config.yaml
num_hidden_layers: 10
hidden_size: 160
num_attention_heads: 2
num_key_value_heads: 2
head_dim: 32
intermediate_size: 640
vocab_size: 8192
hidden_act: "relu"
norm: "layernorm"
norm_place: "pre"
norm_eps: 1e-05
positions: "learned"
qk_norm: false
attn_scale: 0.177
bias: "all"
tie_word_embeddings: true
parallel_block: false
init: "normal"
init_std_qkv: 0.0228
init_std_o: 0.0228
init_std_up: 0.0228
init_std_down: 0.0228
optimizer: "adamw"
learning_rate: 0.00273
lr_mult_up: 0.812
beta1: 0.95
beta2: 0.99
lr_head: 0.0077
max_grad_norm: 0.5
warmup_steps: 424
schedule: "wsd"
decay_fraction: 1.0
decay_shape: "sqrt"
final_lr_fraction: 0.0
batch_tokens: 65536
max_seq_len: 256
doc_mask: true
train_tokens: 291200000
max_steps: 4444
dataset: "wikipedia_en"
MLP neurons of a small language model. Each row is named by its layer, matrix (up: input weights) and neuron, and shows model dimensions 0-127. Each number is 500 + 50 x the weight over its row's rms, rounded and kept within 0 to 999. Numbers have three digits each.
After each neuron's rows, "fires in" lists the words (lower case) most often at its 100 highest values on Wikipedia text that the model never trained on; "fires after" lists the tokens most often just before its 100 highest values on Wikipedia text that the model never trained on.

L3.up114:551556560528512486494532489508479451494462510525495439608430508427510526579500449542584461394452548536559513607474471459458464380437421481482505400482404509546422484475547411553553496561520456432505549512478562446558475499505479602504489519504478485515481447465515460487414617430423477590500498583588413573534535477528453484510463481450458483524468469508528500457501539557455398465546
fires in: "1", "2", "4", "3", "0", "5"
fires after: ";", " |"

L3.up230:531448576544423547499459555536469492476415586543535486531462538485493558504406517532448499479457548445513510525518457460534477497394477473443538535446527528494403418494472487506492459528634489470531555595489516573558548467473482545501492508452407499416477531389595549498519554416558481650488530464486494553489538485527459414546428436476532511545456569496566443447476435430550522502466
fires in: "5", "8", "4", "6", "3"
fires after: " |", ";"

L3.up150:386480582504502498539588524506508496497484481525512513493465547511457532453509510597472468474477553543515466540549578457514489485544441561553476497413409507439406473524485401566577438544473565444613468538498492515549439417509562634531552562503493551417521543437508503446478482517467535537564501469488488523582584458473423406576462461584506518463465545498495498426471479544471382459490
fires in: "2", "1", "9", "8", "7", "3"
fires after: "|", " |", ";"

L3.up226:458525440560583506482564495442548564528436460516486585534547470462470521566551402514575582473538452563502535604460498428361472461537464476539513525471533479456500413408471473476507569550476534543515540491512460462472567505538520502548487513466519492531627504413464577502461572450433420460469501500543516488550573482585481430404396488476476442551468486550529504509495490474534523509533
fires in: "and", "or"
fires after: ","

L3.up485:517560563580393478469461515570470500492450529586572526603549464440524466409475467511561541443404512624515463497603513491542479569505518513470506528510431580514557438520510513528488522530570548522445517526458535587527480496582592452532540456464441499499436446406520496455516547444416522522537449523411427478454564527444588446518512514477521546534471480529449518480386481501546428489514
fires in: "0", "2", "3"
fires after: " |"

L3.up130:458577533480540518477437459579503597484513493557524654520425474409509495491509488613388469512499480607500462475576498566456481487434457577519531448533412584450449460462537474557525421551463516495466536511518586513450491508538503549490534551501398529450467562435491537494410488388472477546478518529516531441421521462501570431585453452538430550469492475480481549426448469529488494444498
fires in: "0", "7", "new", "8", "high", "6"
fires after: " |"

L6.up411:448384529500492557517560495563495453515566486517495549488505471439547521576482387488445501520472481525451524512415592422492440425448429447546363512592468377448502496511577429504452458583519593483526503503514530516476553445508578484501522529508524525503564547523532564459519493505377429553502452542476523512563519497479440500429455394601465476518467528521595558563477523483578579379544
fires in: "and", "or"
fires after: ","

L4.up503:457388592514473521593477469527469432518537499495463465438506576517544493491498565530468486551453431498529490451539496516507453615518527451576435567507483445450454427415448573542532557528543507460540498538505447546510457470473503581515505536523553512399570483528424528492560482565508424509440563437530496423448517532477544438505513427529463448462671438462544453411507537459408459444511
fires in: "5", "4", "a", "grumman", "6", "10"
fires after: "|", "\n", "\n\n", "-", " ("

L4.up207:524505520516528526550508535509595513435505494588452491537478548459536385507519490549490463502457526529596468488458612602474500432509414507442456601507475482414481444486478610498557525510435559525438489468450465524526487467461444572572533580465512559485405476518500526514499443450513513502577440459545514451490484412424430504576447480517452451555499487474507530423431457496492462542598
fires in: "s"
fires after: "'"

L4.up522:458516518473464549533499504504476464486499642681504423545515545524510485569468533520495431399475445504524516483539616494512450487509521523552529530433437485474518463516399568421508487476557542505495478550504512420572498427467484489496544527491576516578434423500482573516508476559551464519568527515519516443517536455452374502498439457462426398483530512512574504536486485463555456433454
fires in: "first", "second", "next", "third"
fires after: " the", " a", " his", "s", " its"

L3.up595:549525483476479488584521467513586568481411519493489493592446517432486546513521437483512465419406585502422580603447495476486549447508470437452456569498533528451533497448516481464622597533471459496509540510513540565497532501469486515467540614501464476557612497503448598490484445500464460545448478531449547433496587512539406469476469463509413468544521541513549526432429432548466549397471
fires in: "but", "after", "until", "since", "when", "while"
fires after: ","

L6.up108:563539504477481521532456490546552586515496527646517496489564541382494555552515538593418473465510468542468506487496603523541439495524429508443503513580480477388528442418523537528468531451539439513479500478484518461486506516474511534525557636530479566531476470497532592481575477488488474603463464505530437380484524498511374500563510545490430477461532511502568501606356512517471539485407
fires in: "s", "first"
fires after: "'", " his"

L6.up502:552428477519450507471616451492532521484508478547419513588528586553486418544386499595478490509334512525593451592488539546489481511454467451494494533490434554525452490416527585526470492556559463502477505531480502479507560493627533545528569535538462601512557535420505536502485536388501402558468439506481535472444499493472412489611470550506496489530545470494461472535418419514473437513459
fires in: "s", "of", "her", "his", "their"
fires after: "'", " As"

L4.up477:479560515553501470507502556607480453472506523533581481556471487370421508551491545534577486438508535562519524443544508505496538517567420481549502510353451436505453440463535493492482451415546479538457461540546565531504475570482517525565532521568539603473513564476563478508480541464458521546611526475563482480501489443467444507514512466465473501419581544549525459539415503488471478422543
fires in: "s", "t", "1"
fires after: "'", "."

L3.up210:481564434415498487570495505501451568506535521563481493540507566401490543493500450530496489507414592573537548471506594516479518495561444458566518426400434480456476474413451479424547471495445497450534515532463576453462522501553594517470576512505458523505572523442586577510541558552563490471418494555495439511571516491310479523526448470485497450507590537489551472436441512574496393444533
fires in: "of", "8", "7", "10", "6"
fires after: " |", " percent", "|"

L4.up332:367486496506516495499562516474427558525472505530434492667536483396487448528481483548588444532386502466572527585475509553485498482488480507465392523419460559503496389422532495484432487488541488527500513544470514461526519529538500523453505564476539541480560461439551562446505548441485507544572478372460489546414574490534523444545473471502448377569472476446483470514498476461510510423449
fires in: "on", "during", "following", "there", "in", "at"
fires after: ".", "\n\n", "\n", "On", " to", " On"

L4.up210:487534561544444483576583454562583455438504552523467465637550560420531443540422452531533456453398564522536583549589556526507469412519473502479538568516452470462510484497487521465528436475509475477473459483481533420487440523591458533505556488561495481455424468398536518493457519448484525524514457562497455486541612476491477486543463457543471452460510508474470443506492507472544532538447
fires in: "the"
fires after: " of", " in", " at", " that", " In", " during"

L4.up187:520529500419401542562532482574455516457459413676519498550477520539521472567449470574537570517398508568488527510534545477478442532476528430476468495500534504502529456477436450488557439574500488466498534609475482459484568563489581519521485519519528488560497556417482582416482593373452406599483523515533421471523520550527557394492454403537506428540506522440495447500546560430479486443492
fires in: "the", "to", "this", "and", "or"
fires after: " in", " In", " on", " 18", "In", " ("

L3.up54:531526566455497501484560503521513516531408501475504394507441521442531495473459543579448440524421587496524458539547525510507531418545457459463468528440497531486462393479417506472508518616582533447565476444514504477543420418508604626484557549443405490443455484483524553491504556483540491489458510532571508588558543406418425422590499506479543511485566503480548444497565440521518508570492
fires in: "0", "date", "utc", "4"
fires after: " |", ";", ":", "-"

L4.up615:473562468504376541502473441400507541512476460650525447512417482426526469512468525564413543418518533549584508450474537542447428509493484504487503439459492472473529557464420572452490514521499482509480510401445535507524494516516473548591523621473470539504428450523625586518482533443491486637533556502534592477459523431452529506647525545544552523452453491571482467473450478510523468415488
fires in: "s"
fires after: "'"

L4.up28:495506469454452447534450456556527538505500508519563500537590550547565476528501483468556517464479460509459538518479488571498541422546534432430539486604538493428530505520485466540515415585416573439515479489513551473469540479497484552492519470517536561703471551481511640475560537483553490506474532558468467410488526422459425435459488429544491541472469440544476479486588450419471486435456
fires in: "born", "first"
fires after: " (", " the", " was", " a", " its"

L3.up313:471358484559475485556559482558464494538518532614490460594525532552546370499528499554470471462506536467483519492448466518464555520467440479413516590541466405521481591497458505595576471433394540487531463541472568502508574454512469554414463525525598509619411494488442531430499436480429490543513580460528453437515573499551502438524453492551490504512582536465539467517496464570421483502446
fires in: "the", "a"
fires after: " of", " is", " in", " as", "ing", " with"

L3.up541:444512465477412469534564445503497472514495607578505511561459497470536501449524457573412454540486574611478570562446618441430498495543514555536458523539482507491528431403482568504486525557427477543515536425383517458500469473497556554501561569474503525554565495509513553491525498526465479521471444481435526477590544463442383489522395512562387464476486583508536499535452476567491496449469
fires in: "of"
fires after: " one", "%", " number", " most"

L6.up291:495558530461451508563461464552463594525538525510578488527465612499553465498448431545491509431471586475548582486462547427458481422589527621503459481385328482484467452495448461510487460496497483465624499529399599432471499443526514469450509514513478503509494448389547471451431454445515488515524622595438446467516558515459503412588441591481476529518504548471498516496556505489516489446499
fires in: "the", "one", "each"
fires after: " in", " from", " to", " In", " around"

L3.up397:465458489514531492585475534473475488552513458535504517542424540548521526519496485503516439533485490562502542480488460498516432505454516596464456556512571465504505438505498532541627449473324501467479469579474480527519459523603477531530513514512436432584600438397409502483419517472560453493485476526523511484440480441508447528501519424409401427520604444488492465458470456497459492482594
fires in: "a", "as", "an", "its"
fires after: ".", "\n\n", "=", ":", " served"

L3.up78:494507491517447416501551533464503555536471500581544517524539511391496521416455471583532501499363570522503505486547578530451508584553506571496473493540524454451506465452517501458536500478522516530439531471426403440565466500545447502510550596496495561508607424432574472442441522502483554510505442541449525532460486476525407483425510448437509445495508526558535416558395487468465583566560
fires in: "s", "c", "d", "i"
fires after: "."

L3.up550:431602465504533509585409520554465537467445594556477486526410486489461499475404479533367519579480487585472513481464486460492514459509482478546495479439395575548520483482528427446539450558545543436537573518465568500479489572514581520478511496517438530413445583444549538520516476428429569517476418591469455437481515551458493500525431429501357505467534530570479506497499466425505561515512
fires in: "1", "0", "2", "3", "5", "4"
fires after: " |", "."

L4.up104:453434619439440539553419488535535478470413550563527494511515608381522465467543525554481408515521485479567558516454510441473555487497535547540456521520453535438441525457467613476570471566468561468560507537451625452508482494473557536508518591468521470504449437495495540417501479542444502460494454546483535519509607548489462429654422478550539508515479504515536483440482501502486493475503
fires in: "2", "of", "1", "were", "3", "was"
fires after: " |", ";", "%", " a"

L6.up266:397467515498483548595515543484473578512482597491480460569563472507506445484468439504432500474398549537435536666459530491444496439502460519477494566613524519435497552474638500509528498565612534427550509523504568483518572505416596467491496489527503490598524502444501555499395475552527478508489538539504539441473565467514414482515494484502450509528427376493544486540486576493393534509360
fires in: "a", "the", "an", "special"
fires after: " as", ",", " was", " became", " a", " be"

L3.up583:501412501498537488462479484465474568560553558483473510545517573492596432526535473487568400540420524495525490432480498490471486494554458495429369480540516501383437460434409475641548530455454506519552491585446558465518442407487472513509511525541487519619541447479453550476589457444537503560502523457519458465439479517519485496380540458429443434496531441485514429610505440541433424507526
fires in: "the", "from", "a", "in", "as"
fires after: "\n\n", "\n"